config = dict(
    hidden_size=384,
    head_dim=64,
    intermediate_size=1536,
    norm='rmsnorm',
    norm_place='pre',
    rope_fraction=1.0,
    bias='none',
    lr_mult_up=0.838,
    lr_head=0.00783,
    warmup_steps=0,
    schedule='wsd',
    train_tokens=900600000,
    dataset='wikipedia_en',
)
MLP neurons of a small language model. Each row is named by its layer, matrix (gate and up: input weights) and neuron, and shows model dimensions 288-383. Each number is 200 + 30 x the weight over its row's rms, rounded and kept within 0 to 999. A neuron's up and down rows have the sign that makes its largest values positive.
After each neuron's rows, "fires after" lists the tokens most often just before its 100 highest values on Wikipedia text that the model never trained on.

L7.gate854,200,175,190,156,133,236,205,203,238,202,249,206,187,219,239,228,228,244,198,226,208,248,202,205,214,191,200,167,235,211,196,185,162,218,211,243,175,185,146,211,191,139,210,203,220,239,187,242,183,190,212,228,168,194,181,182,182,253,187,199,221,210,201,203,167,194,161,186,173,151,133,173,268,216,219,225,241,184,196,180,250,210,162,246,173,224,252,189,182,147,201,197,218,209,203,232
L7.up854,177,147,205,185,189,199,182,224,239,202,237,195,170,192,291,204,178,219,185,203,197,202,207,217,244,167,232,219,171,252,208,153,244,205,166,229,180,204,189,174,214,255,179,229,193,253,204,240,196,220,212,225,185,214,185,228,288,181,184,249,234,158,202,193,227,221,187,167,198,211,207,166,212,178,240,172,201,203,211,224,221,163,186,232,116,182,193,237,192,226,199,196,228,220,182,220
fires after: "\n\n"

L4.gate1377,212,231,226,166,183,194,222,207,193,147,254,192,228,212,226,213,212,256,185,120,188,174,203,180,207,204,203,245,143,178,250,232,230,209,219,212,230,229,161,173,213,221,186,224,251,217,158,203,228,187,192,265,198,166,201,224,210,221,126,239,218,267,212,179,170,199,183,238,214,153,192,194,217,189,226,266,180,188,207,146,178,181,178,210,206,196,208,237,208,238,216,199,166,189,191,196
L4.up1377,204,193,213,206,168,239,166,161,209,192,202,166,236,218,182,225,214,199,205,182,209,172,225,182,176,181,208,210,195,221,149,221,204,219,184,180,207,206,228,207,236,225,189,119,215,173,162,203,200,168,200,229,193,245,177,258,127,183,174,212,180,221,211,190,150,217,237,202,190,205,131,228,180,205,192,213,200,220,229,212,222,186,169,233,175,212,160,172,267,194,234,179,213,176,183,170
fires after: "–", "L", " l"

L4.gate1048,239,210,195,194,210,207,197,187,196,230,218,150,193,256,194,206,191,221,193,162,205,164,208,244,208,245,277,234,194,186,255,243,181,235,175,200,200,162,191,233,223,156,227,160,210,252,222,196,201,176,180,225,162,174,222,232,203,223,226,247,219,130,222,168,132,221,219,229,145,188,169,235,168,260,201,255,179,209,215,184,197,247,196,177,196,205,227,223,197,143,259,187,192,242,232,173
L4.up1048,224,200,198,207,202,149,242,210,195,151,148,162,163,168,206,217,257,165,188,175,217,215,178,188,196,238,218,207,185,171,208,272,241,194,192,245,181,214,197,200,218,189,264,179,197,242,192,196,231,234,234,273,185,135,214,231,212,231,173,191,244,196,202,191,180,227,213,162,217,214,150,210,194,215,142,256,211,211,182,197,193,218,130,180,198,181,166,208,265,193,204,191,169,164,155,202
fires after: " the", "The", " of", " first", " all", " The"

L7.gate220,169,175,182,151,228,192,232,237,204,124,225,231,164,177,217,174,203,214,226,228,225,194,248,195,238,207,207,171,184,222,228,225,165,195,222,207,234,193,168,203,216,174,159,204,211,204,252,206,223,239,181,209,221,244,222,188,191,238,216,154,155,174,217,180,162,219,168,167,201,210,202,201,194,251,241,209,185,205,226,204,179,189,155,233,190,215,229,245,159,218,226,151,191,207,231,156
L7.up220,219,223,164,183,225,187,176,256,199,138,221,178,144,175,256,233,241,202,260,178,201,213,220,198,204,195,177,208,180,179,194,189,228,224,196,186,193,171,181,154,249,226,181,219,210,231,247,211,217,185,242,228,161,197,161,212,197,252,183,217,196,195,236,150,189,227,210,195,212,174,202,239,215,204,199,205,202,163,235,187,186,174,183,183,170,209,222,238,176,201,215,212,166,179,249,203
fires after: "\n\n", "\n"

L7.gate934,212,193,194,243,295,160,182,252,204,193,166,209,229,132,187,180,181,167,165,128,161,181,237,220,191,201,276,190,270,214,178,175,190,223,221,200,175,160,200,222,206,204,239,243,275,217,197,215,242,208,139,206,174,160,132,213,185,195,270,170,196,178,202,170,203,219,206,208,157,156,171,167,165,186,154,212,168,215,239,122,205,155,213,190,155,175,208,207,209,121,192,195,191,219,139,222
L7.up934,225,200,228,224,155,202,210,165,173,222,144,166,210,247,195,151,226,198,192,195,188,214,222,168,230,174,170,239,194,210,242,212,205,226,237,168,201,195,167,209,222,230,193,243,151,203,188,219,204,169,244,212,192,194,221,203,246,221,234,170,189,190,191,144,173,188,179,179,193,183,158,242,241,235,205,203,183,176,181,230,180,202,154,197,219,199,164,182,188,212,258,217,208,216,198,185
fires after: "\n\n", " the", " The", " a", " terms"

L7.gate772,134,176,198,178,225,218,225,203,229,168,234,242,201,205,237,171,183,220,189,170,205,208,171,263,168,227,273,234,197,207,208,146,134,188,203,160,154,206,213,213,177,176,142,154,176,241,251,237,213,247,251,265,195,138,223,226,230,175,214,180,130,139,215,210,187,173,184,190,220,147,188,231,175,234,203,265,217,146,236,230,179,160,219,246,234,235,199,189,226,220,214,171,184,169,221,199
L7.up772,213,209,150,184,214,203,199,205,174,162,174,185,185,219,131,217,209,211,201,223,200,160,226,226,197,201,206,144,176,207,182,180,211,219,206,180,210,145,201,167,191,231,250,239,198,227,203,171,187,226,243,244,257,234,195,207,254,267,235,197,212,172,199,169,183,229,209,133,221,163,212,234,221,179,221,178,218,215,224,203,227,227,172,262,197,216,278,152,205,204,220,165,244,203,160,216
fires after: "\n\n"

L2.gate204,230,239,211,230,162,199,198,252,235,270,200,208,137,197,233,208,185,260,214,252,172,273,188,172,195,182,243,199,223,225,181,196,232,216,184,206,189,222,235,247,221,152,156,181,211,220,178,211,218,180,198,183,209,238,202,178,185,234,234,221,171,177,165,178,238,278,252,246,192,135,157,208,246,276,201,236,159,192,231,252,189,229,176,217,209,203,242,234,246,153,170,250,234,244,213,203
L2.up204,206,222,210,192,211,240,201,225,178,217,194,198,151,156,175,230,211,245,179,224,208,249,236,205,216,148,155,127,222,175,210,192,178,200,185,157,222,260,220,205,213,163,179,169,216,190,173,219,221,208,187,201,200,215,246,208,195,250,202,240,207,174,164,194,209,241,200,144,212,162,155,182,249,179,198,188,157,223,238,230,186,220,206,201,211,236,214,218,246,173,216,220,229,237,208,212
fires after: "-", "\\", " (", " \"", " f"

L7.gate1504,230,226,223,188,134,158,198,199,163,220,196,137,223,165,217,187,218,144,188,248,185,187,201,176,189,247,214,221,188,188,224,188,183,195,181,195,163,208,175,248,192,195,199,197,167,168,193,191,220,181,190,197,178,172,197,169,168,199,198,184,196,176,170,291,223,215,174,212,216,222,169,242,219,158,221,254,268,138,189,288,141,185,127,174,156,178,254,226,182,158,204,227,216,200,208,201
L7.up1504,210,186,144,254,185,241,243,238,221,262,207,179,187,213,178,183,139,209,124,123,227,188,176,186,207,200,194,205,193,155,246,204,231,193,153,172,194,194,221,208,235,170,229,166,171,232,192,224,231,180,209,178,211,184,196,178,253,181,183,231,235,244,193,214,203,192,236,247,195,218,215,182,203,226,143,202,222,281,168,195,184,188,191,181,185,192,221,264,206,221,175,202,197,213,209,145
fires after: " the", "-", " The", "The", "s"

L2.gate108,199,181,183,191,234,195,148,206,209,202,186,195,252,249,203,217,244,229,214,211,244,216,210,171,204,209,191,217,202,199,220,215,154,189,178,198,191,242,133,177,229,237,186,124,189,176,179,200,222,153,157,232,157,198,239,219,201,191,199,241,146,173,221,230,207,169,209,223,196,228,152,185,212,169,225,204,185,220,195,220,131,197,209,200,217,289,201,211,193,218,215,207,194,155,249,199
L2.up108,187,158,196,217,155,170,209,203,220,224,172,162,205,201,155,248,205,207,253,203,232,192,232,197,220,207,236,186,222,193,211,158,193,154,207,249,184,207,137,228,222,289,245,179,167,155,135,225,188,149,189,242,219,242,233,248,174,207,209,270,206,229,230,134,184,174,207,256,219,198,203,162,211,159,251,241,210,209,179,207,185,232,241,222,156,200,206,230,242,216,201,198,246,191,242,215
fires after: " G", " \"", " (", " g", " go", "+"

L4.gate147,206,256,194,161,157,182,270,222,193,249,245,196,213,206,188,171,219,214,249,198,200,222,224,233,194,183,228,236,169,224,129,225,204,206,210,153,180,200,199,216,203,149,212,122,233,154,194,203,184,207,148,197,199,196,246,212,151,211,225,207,182,182,231,156,195,182,184,206,168,184,182,183,244,198,224,157,189,201,248,154,228,196,220,202,228,208,186,191,226,176,153,169,247,261,238,190
L4.up147,222,209,242,130,164,203,145,257,219,200,194,274,146,209,206,197,198,217,207,185,238,213,169,226,209,185,191,182,172,166,233,219,201,216,180,149,226,215,219,226,191,244,172,262,181,204,220,179,207,203,168,196,227,247,201,178,207,245,242,208,166,219,167,150,185,218,156,206,207,201,271,265,214,141,211,225,201,199,209,221,198,238,167,183,183,211,204,189,192,139,208,198,189,235,213,187
fires after: " |", " 0", " cho", "|"

L7.gate251,176,217,148,254,220,254,186,207,205,177,219,130,201,272,201,191,172,242,152,199,188,195,189,203,212,222,175,190,158,208,205,178,171,169,145,230,174,198,161,222,179,190,221,219,187,244,205,168,237,221,193,185,182,206,187,207,218,222,219,219,199,148,180,140,189,206,229,189,183,199,162,211,262,144,192,194,175,207,205,189,219,192,218,179,195,208,196,221,230,165,206,217,187,218,217,227
L7.up251,183,165,182,158,188,220,236,260,213,211,258,205,184,174,151,166,221,186,205,154,168,196,166,220,241,219,150,202,196,227,226,155,220,205,170,217,137,218,167,240,159,206,200,182,235,198,172,226,241,180,223,187,216,202,226,256,181,193,154,161,186,175,181,248,146,167,174,136,192,152,190,216,207,196,202,226,175,219,194,133,156,215,208,246,207,205,241,226,233,181,165,190,202,182,133,191
fires after: " his", " her", "s", "fa", " His"

L9.gate1250,158,166,173,149,214,183,190,178,164,295,182,168,217,165,215,210,188,172,187,223,157,184,211,165,223,270,206,207,212,215,213,179,218,185,199,237,203,240,188,199,190,234,152,213,263,212,240,251,237,176,239,218,224,197,202,172,202,265,206,232,179,173,183,233,233,135,189,179,171,179,205,206,232,176,178,184,211,154,215,188,190,219,158,187,229,198,166,176,221,188,197,195,244,212,180,221
L9.up1250,176,191,186,160,193,204,224,157,182,200,178,179,201,213,181,246,216,220,205,178,192,234,179,181,188,226,166,267,128,216,193,187,224,161,189,250,202,155,225,231,255,200,209,192,188,205,249,161,184,181,181,196,197,199,172,178,182,197,168,201,227,171,174,163,196,154,146,177,111,249,154,203,208,203,162,181,210,196,216,213,187,230,199,198,167,208,249,211,231,202,145,246,257,203,212,225
fires after: " U", " United", "-", "S", " the", ","

L9.gate1071,199,235,165,191,207,185,183,158,208,186,183,120,185,219,223,171,188,184,168,213,237,196,195,186,216,193,136,152,223,183,228,116,181,232,145,271,248,177,197,228,208,215,145,185,236,215,250,239,170,261,192,203,206,220,183,154,220,194,179,232,180,239,198,224,232,215,162,194,198,164,211,206,263,253,196,226,209,226,190,186,226,189,210,206,190,205,216,230,194,228,138,220,157,223,201,224
L9.up1071,249,230,225,235,211,241,186,202,184,205,188,229,211,187,238,159,208,216,194,210,192,205,200,219,204,163,267,169,165,209,186,158,203,201,175,229,219,183,226,170,184,201,176,224,237,188,215,218,215,222,115,234,198,213,216,179,242,187,201,125,146,223,185,245,215,167,164,232,193,207,183,218,225,154,159,187,201,227,186,185,216,181,201,206,188,131,179,184,225,201,216,173,229,235,162,146
fires after: ",", "-", "8", "."

L2.gate869,182,193,201,167,216,211,221,195,152,213,162,184,205,192,243,194,201,185,145,189,201,233,212,197,170,174,206,178,205,188,223,203,193,206,238,223,274,177,184,217,198,207,216,252,213,188,198,262,228,207,200,189,208,227,187,139,193,223,206,222,197,156,229,179,187,242,212,274,194,233,173,187,260,211,248,241,176,193,212,184,145,185,196,196,244,162,242,244,190,205,151,244,186,229,221,167
L2.up869,154,211,167,176,189,186,144,179,192,146,272,216,179,176,214,227,244,150,179,159,188,253,203,214,181,160,166,173,183,186,219,211,215,236,204,174,171,216,181,227,219,216,221,222,259,184,200,196,185,176,184,162,247,199,164,160,137,242,226,203,165,223,163,205,199,172,190,223,233,191,191,210,215,157,168,208,236,151,202,198,200,145,163,206,230,215,268,196,205,211,163,176,167,221,141,215
fires after: "-", " un", "T", " o", " comp", " \""

L7.gate756,263,195,170,193,218,229,221,215,219,210,200,195,151,209,239,193,268,231,193,205,143,181,179,218,198,235,210,216,193,188,192,184,171,237,155,237,167,217,251,174,191,224,187,221,206,263,221,251,216,253,187,272,199,237,207,141,230,239,135,250,212,158,194,190,138,244,177,207,197,218,157,207,240,244,205,256,248,209,234,151,209,213,236,216,191,162,213,231,165,220,209,180,204,192,179,173
L7.up756,128,222,200,154,129,190,193,203,216,176,207,211,182,208,194,239,211,222,231,189,229,191,185,236,219,205,134,244,171,163,220,139,230,217,166,187,173,192,204,162,221,206,151,222,195,201,194,212,177,291,229,288,189,177,220,214,224,213,182,223,221,212,227,225,208,164,202,204,219,223,215,193,228,181,235,197,179,145,176,175,168,224,180,219,167,198,231,192,215,212,212,192,209,218,194,213
fires after: "\n\n"

L4.gate26,169,234,179,217,185,127,200,182,248,165,257,226,230,219,158,155,241,161,207,194,249,213,190,190,186,244,231,210,235,216,203,193,204,176,177,202,213,219,211,210,156,177,184,202,260,160,225,190,166,240,222,198,183,184,252,192,208,188,160,236,233,242,206,169,172,204,183,167,226,217,174,215,211,186,168,238,202,242,166,203,187,243,162,200,191,190,212,232,193,201,244,180,230,222,191,208
L4.up26,161,187,211,234,132,165,217,167,193,175,263,230,219,212,164,198,175,208,193,230,213,195,225,220,216,227,188,206,192,206,179,175,256,175,160,221,188,180,141,279,231,231,213,200,171,145,223,189,169,154,192,237,201,144,226,232,186,202,202,220,174,199,190,189,198,164,243,259,203,276,209,194,200,146,184,208,204,195,209,186,192,251,158,192,230,191,175,188,191,215,173,230,231,173,165,160
fires after: ".", " O", "\n", "M", " of"

L2.gate1377,188,202,222,218,182,216,219,178,181,262,238,216,156,211,162,159,180,199,245,232,138,250,201,166,243,187,272,201,246,184,224,226,217,201,178,194,181,201,194,236,169,213,150,200,198,202,210,229,241,201,151,172,286,200,197,176,221,190,165,254,212,168,242,206,199,193,185,181,196,165,177,177,238,205,234,238,226,191,221,181,240,170,242,193,219,187,165,205,150,170,227,219,121,250,213,194
L2.up1377,219,183,204,198,221,230,188,212,209,250,264,155,192,215,190,229,208,205,216,251,182,179,233,172,124,180,214,200,216,186,173,180,219,212,241,190,218,202,183,206,120,201,201,188,237,218,259,218,183,192,211,196,189,246,168,245,189,133,187,196,208,184,242,175,171,220,191,189,254,231,182,177,187,164,196,177,191,183,251,238,186,143,192,228,205,285,198,185,225,223,156,184,172,204,162,187
fires after: "\n\n", " \"", " (", "\n", "=", "/"

L7.gate1214,212,251,198,241,240,148,195,172,203,234,186,159,235,157,157,176,166,229,204,226,232,146,237,167,225,241,203,192,206,175,172,157,274,132,187,205,218,222,183,265,185,209,209,148,184,242,186,256,205,165,208,198,227,234,196,212,196,204,210,178,209,206,224,160,208,180,261,213,191,203,176,199,218,259,214,185,200,119,159,240,181,202,220,177,219,157,203,190,188,208,223,184,160,228,147,239
L7.up1214,196,188,206,180,244,229,219,191,186,180,159,182,219,217,153,196,213,190,201,242,163,211,159,213,237,210,215,201,219,235,206,222,170,224,156,188,190,166,195,221,211,179,190,218,267,178,167,156,227,194,209,172,255,246,200,191,307,150,192,195,163,191,238,215,207,215,183,165,228,233,213,220,196,242,157,191,212,199,246,229,170,165,152,206,231,240,218,235,232,245,164,176,222,263,177,219
fires after: "-", ":", "'"

L7.gate52,281,204,232,230,164,181,209,134,221,172,190,179,188,210,206,228,194,219,180,145,189,160,236,278,269,201,190,191,147,160,170,208,179,172,129,185,230,173,221,167,210,159,179,225,160,212,196,241,181,187,223,198,248,180,216,253,230,171,178,228,143,163,207,225,202,222,161,184,203,180,190,184,218,254,247,152,158,214,227,174,202,176,201,219,229,210,225,229,222,258,145,222,166,144,194,196
L7.up52,219,203,204,244,228,154,204,254,203,164,215,181,162,208,194,251,237,194,258,146,247,232,217,155,235,223,177,202,198,213,197,149,187,197,192,143,203,199,167,208,214,229,222,213,214,223,227,191,177,213,245,250,213,205,204,180,210,259,197,174,222,252,161,254,177,231,148,240,212,262,198,169,194,228,162,199,158,132,192,193,194,189,179,266,163,208,267,206,224,203,226,169,191,227,224,194
fires after: "\n\n"

L7.gate1106,213,194,188,187,182,241,221,236,211,175,195,185,217,172,229,200,242,215,250,206,169,213,234,274,206,207,258,140,198,225,214,225,129,161,199,179,184,233,149,227,174,191,167,247,225,231,181,210,199,183,190,194,223,233,227,171,157,202,229,140,209,186,236,175,238,156,168,194,213,233,216,165,170,176,197,160,217,214,193,191,223,215,207,208,179,234,210,209,184,191,255,219,260,188,212,163
L7.up1106,226,225,180,139,210,141,207,194,229,164,211,139,192,165,252,199,196,194,198,250,209,213,203,149,224,196,231,175,190,194,208,231,163,193,164,156,230,207,153,202,175,178,234,198,186,161,224,226,196,193,210,174,239,222,170,216,143,202,209,226,205,182,239,177,235,152,140,187,222,217,246,211,196,145,192,202,187,294,188,197,230,193,142,203,158,255,206,185,203,160,245,193,151,134,203,219
fires after: " |", " Hit"

L9.gate801,172,221,182,242,184,165,215,195,205,236,165,200,189,191,159,196,264,219,162,174,187,188,195,158,189,186,179,233,227,200,268,137,237,180,179,208,141,230,190,221,197,194,179,222,174,200,176,255,237,174,229,230,167,187,197,214,185,184,245,208,180,278,169,147,245,199,186,206,224,192,193,201,185,155,177,157,195,224,202,176,160,219,206,175,184,180,234,198,250,221,220,193,176,156,204,204
L9.up801,177,221,204,151,234,217,182,182,167,205,241,201,225,221,199,191,191,205,246,220,171,195,183,205,153,203,214,212,243,184,188,176,144,204,212,172,183,164,172,198,202,176,161,229,192,225,210,193,222,212,203,192,226,210,244,142,190,210,184,210,182,258,220,174,122,290,205,218,203,200,199,179,192,178,189,229,194,165,191,205,216,169,228,186,235,233,208,253,205,192,189,228,204,222,214,208
fires after: "-", "|"

L4.gate1135,151,204,176,215,208,251,240,195,191,214,240,192,253,235,222,238,172,187,173,180,196,204,206,205,269,219,186,206,210,195,197,251,241,232,187,199,197,190,181,149,199,220,167,159,220,181,238,222,168,197,235,180,191,184,239,187,257,181,197,227,238,166,187,219,263,190,223,214,204,228,212,163,176,257,208,218,166,154,167,170,207,194,192,193,174,271,162,208,211,194,201,234,219,188,192,239
L4.up1135,201,156,171,184,183,223,260,223,172,193,217,244,251,250,172,187,174,171,216,193,273,210,195,210,209,208,161,203,160,207,187,203,232,153,202,195,176,222,220,190,235,238,182,199,174,187,197,223,187,196,195,223,224,133,188,146,217,174,206,208,186,153,202,204,169,176,200,190,165,217,211,182,207,171,183,213,213,175,187,160,195,203,211,181,192,231,208,227,212,215,266,192,221,269,142,235
fires after: " Go", " g", " bi", " go"

L4.gate583,179,195,217,254,161,222,180,191,193,173,184,161,184,193,216,167,189,160,193,224,187,193,169,267,206,170,218,154,199,212,200,208,226,170,166,269,186,198,232,215,228,232,188,251,185,141,225,232,211,245,233,206,167,166,202,189,171,196,131,195,186,220,204,232,166,146,150,208,208,175,170,204,216,207,255,202,223,189,189,234,179,199,204,186,267,156,167,219,193,189,241,194,234,254,166,175
L4.up583,199,219,194,262,200,207,194,147,212,201,163,192,177,169,216,234,204,207,176,174,103,237,173,248,193,161,176,221,249,233,165,175,242,153,184,245,209,169,226,234,242,201,142,172,185,168,182,221,249,203,212,177,180,221,179,200,223,240,156,161,186,229,204,206,182,267,251,215,159,190,180,234,175,136,245,164,196,182,228,227,163,237,235,206,195,164,224,222,125,171,202,167,178,226,213,179
fires after: " (", " ", "|", "\n", "\n\n", " who"

L4.gate515,172,168,160,199,225,212,144,253,138,263,192,185,212,211,171,145,182,168,232,198,163,203,163,167,246,169,264,208,151,240,170,170,188,230,190,201,187,220,169,228,165,198,155,225,193,205,211,218,198,168,220,235,221,151,195,257,187,200,165,236,157,237,230,219,189,227,215,181,208,201,255,180,190,213,195,161,183,249,237,164,179,155,219,184,196,246,205,193,137,164,182,203,220,234,209,193
L4.up515,229,205,152,201,154,288,244,251,154,171,217,181,238,213,178,178,215,196,214,176,193,183,210,163,235,227,141,264,177,213,213,180,278,229,172,199,156,215,220,186,184,166,224,210,234,244,203,217,185,172,233,195,196,173,247,174,158,185,199,200,212,208,174,191,176,228,170,188,222,179,181,274,184,166,150,165,165,180,154,203,144,138,199,195,177,191,184,175,220,261,153,201,186,164,192,212
fires after: "=", "\n\n", "Track", " Sound"

L4.gate97,200,229,192,198,211,192,240,215,215,203,195,223,215,194,200,160,185,163,215,223,144,197,106,256,160,192,149,186,176,267,287,219,163,142,172,211,186,186,208,209,162,185,184,250,191,194,210,182,182,264,162,239,201,227,186,225,180,197,236,194,181,193,214,239,115,207,184,236,253,181,183,206,219,169,161,157,185,182,183,203,217,212,216,191,189,212,176,181,231,191,212,221,160,232,199,174
L4.up97,203,218,164,192,251,175,222,202,197,176,254,195,241,163,184,200,217,153,152,198,209,196,165,174,177,141,231,208,155,194,251,200,207,252,208,226,212,238,144,178,179,179,217,188,192,222,227,208,183,214,204,162,196,177,148,224,134,143,186,174,176,205,148,172,209,186,177,183,228,195,213,237,220,140,244,200,221,175,161,158,244,246,192,188,214,227,190,183,193,120,203,176,197,255,229,203
fires after: " his", "s", " was", " His"

L2.gate1057,222,184,243,209,203,217,163,175,186,222,240,227,168,209,157,203,213,183,225,205,142,220,204,198,226,222,239,189,188,232,187,194,170,196,173,199,188,210,185,210,240,212,166,189,176,249,220,234,284,192,256,209,211,181,232,229,199,223,235,243,217,220,175,215,193,173,175,226,227,208,181,174,284,214,173,204,196,201,185,219,174,282,184,195,195,189,185,184,132,162,179,198,143,185,147,193
L2.up1057,200,146,159,258,211,188,223,229,191,173,150,224,228,184,199,182,228,192,214,208,192,193,206,243,193,150,232,250,261,190,142,148,243,212,170,231,288,206,213,218,167,248,184,257,170,210,199,157,212,237,200,229,236,205,200,188,173,164,219,207,165,292,178,252,213,158,165,253,205,279,199,160,222,222,147,194,183,145,274,189,261,203,183,189,208,197,120,211,203,228,180,221,139,174,182,218
fires after: " (", " \"", "-", "/", "\n\n", "des"

L7.gate404,184,220,185,210,190,274,188,168,154,201,196,161,262,146,170,164,186,206,242,201,193,195,196,206,201,221,194,211,188,217,225,169,178,181,169,242,149,220,189,168,235,131,213,239,245,195,206,163,203,204,154,187,213,205,228,166,193,228,184,160,203,155,232,199,189,208,197,189,172,205,233,216,238,210,240,218,238,179,214,137,183,163,219,179,157,166,184,150,233,161,207,187,266,218,194,207
L7.up404,198,119,232,151,195,205,202,233,190,177,225,225,161,166,234,208,233,190,216,202,164,210,199,118,193,167,175,172,145,184,192,205,184,214,254,198,204,122,232,228,213,207,152,224,196,143,239,193,199,186,191,187,167,187,204,160,179,117,223,206,173,201,233,185,189,194,165,209,229,200,199,227,175,232,197,225,192,224,183,165,208,183,216,204,229,193,245,142,201,205,213,217,212,207,227,229
fires after: " the", " |", "=", "|", "s"

L4.gate292,179,249,238,198,191,210,240,230,239,182,165,192,251,218,262,199,259,206,220,181,252,233,211,208,238,202,201,240,206,187,217,134,204,233,268,195,178,197,206,182,205,194,173,189,193,245,201,225,202,219,196,203,218,197,149,200,208,167,194,186,262,184,114,181,166,217,189,162,229,120,224,185,232,172,196,159,209,217,182,221,208,164,198,205,170,199,175,197,222,225,228,166,227,156,159,228
L4.up292,189,199,199,231,197,239,222,192,196,236,220,295,246,199,203,210,203,235,197,193,196,215,270,196,140,224,186,257,182,184,201,205,165,227,259,179,232,203,232,148,181,172,180,205,213,225,164,155,233,250,178,167,221,196,204,203,244,157,220,164,164,198,201,164,140,190,176,135,200,171,187,157,183,213,192,174,194,202,217,219,176,222,162,206,112,196,220,205,266,237,141,215,189,151,174,188
fires after: ":", "\n", "\n\n", "|", "1"

L4.gate727,143,179,165,209,263,207,197,171,145,235,219,155,231,239,200,211,248,205,178,151,197,191,206,187,231,217,150,204,202,211,218,179,188,188,220,226,219,230,164,192,232,183,203,164,265,188,215,209,158,207,237,201,223,180,206,245,227,107,211,197,181,220,166,186,217,241,166,217,187,145,180,186,207,205,185,213,204,213,173,176,188,176,233,188,189,211,197,192,170,233,175,159,210,207,200,259
L4.up727,212,217,194,224,188,182,128,209,170,154,193,194,180,188,238,236,237,193,180,232,195,205,151,196,189,213,179,246,234,200,211,213,205,210,209,203,157,115,203,193,226,193,232,216,216,192,176,145,170,218,128,200,198,224,143,239,229,217,189,154,221,179,157,227,224,193,234,174,202,162,163,196,200,181,204,217,192,229,196,189,205,135,174,200,260,181,182,148,162,259,242,229,196,185,172,196
fires after: ",", ".", " Th", "\""

L2.gate786,142,215,235,266,239,207,167,176,222,210,201,175,201,189,129,238,175,175,249,239,184,207,127,251,202,237,180,203,132,200,199,204,157,179,184,214,239,158,184,206,174,197,156,206,219,215,204,221,114,247,187,157,173,216,244,171,252,211,120,187,204,221,230,163,185,223,213,219,202,209,175,202,223,207,207,185,136,200,174,199,201,159,180,199,171,234,192,185,269,200,258,211,229,156,164,207
L2.up786,111,218,189,303,224,211,165,159,242,166,215,180,221,186,145,244,193,192,219,225,207,193,143,202,218,215,177,174,148,247,132,196,199,190,199,248,232,156,180,215,188,182,193,188,250,209,216,230,156,224,193,216,190,212,197,222,234,183,203,193,183,214,186,169,215,187,226,201,207,193,177,204,209,194,214,199,176,163,177,198,192,121,181,191,203,242,153,201,220,141,246,176,227,127,156,206
fires after: ".", ",", "\n\n", "D", "\n", " response"

L4.gate663,199,209,179,203,200,230,226,178,193,227,209,191,189,234,180,138,106,205,171,225,170,200,146,218,228,218,198,213,203,205,191,189,190,214,195,220,231,178,176,175,199,215,200,228,173,220,161,203,169,168,243,178,167,218,189,209,222,197,183,214,182,172,189,216,187,153,224,180,248,183,188,179,252,183,187,223,193,158,221,185,176,149,146,175,108,201,208,223,210,211,180,201,220,219,218,204
L4.up663,201,214,195,168,196,221,185,204,194,213,209,199,158,199,156,204,220,266,165,187,197,200,186,237,226,221,215,235,174,182,209,183,197,210,180,203,235,206,187,163,167,159,183,204,163,189,178,177,159,205,192,160,207,155,184,218,216,193,168,178,238,172,179,220,228,175,235,195,190,224,228,212,202,132,216,242,176,139,216,252,185,174,212,199,164,209,171,193,250,187,250,200,175,219,253,223
fires after: ".", " and", "we", " years", ","

L2.gate606,248,184,215,171,223,234,223,215,301,183,187,168,142,182,196,181,159,191,152,207,249,183,220,193,254,178,166,194,201,272,211,207,178,211,243,180,180,164,261,216,161,161,261,221,201,254,211,244,209,193,268,184,261,171,232,207,200,182,225,195,207,199,140,244,200,245,209,208,200,153,193,146,245,273,179,212,202,220,200,210,151,207,173,204,136,241,187,273,191,221,164,213,214,228,216,230
L2.up606,271,225,225,183,187,217,203,232,240,180,193,138,162,218,236,133,180,228,201,222,217,200,176,184,215,178,265,184,232,236,214,200,157,196,239,240,197,204,228,215,221,165,217,155,204,209,194,256,206,185,237,221,237,206,234,174,201,143,198,234,220,178,202,243,142,209,205,186,212,151,174,165,234,218,183,180,242,217,64,266,189,227,194,174,195,189,221,245,194,177,201,167,171,165,219,235
fires after: "\n\n", "=", " (", "\n", " \"", "-"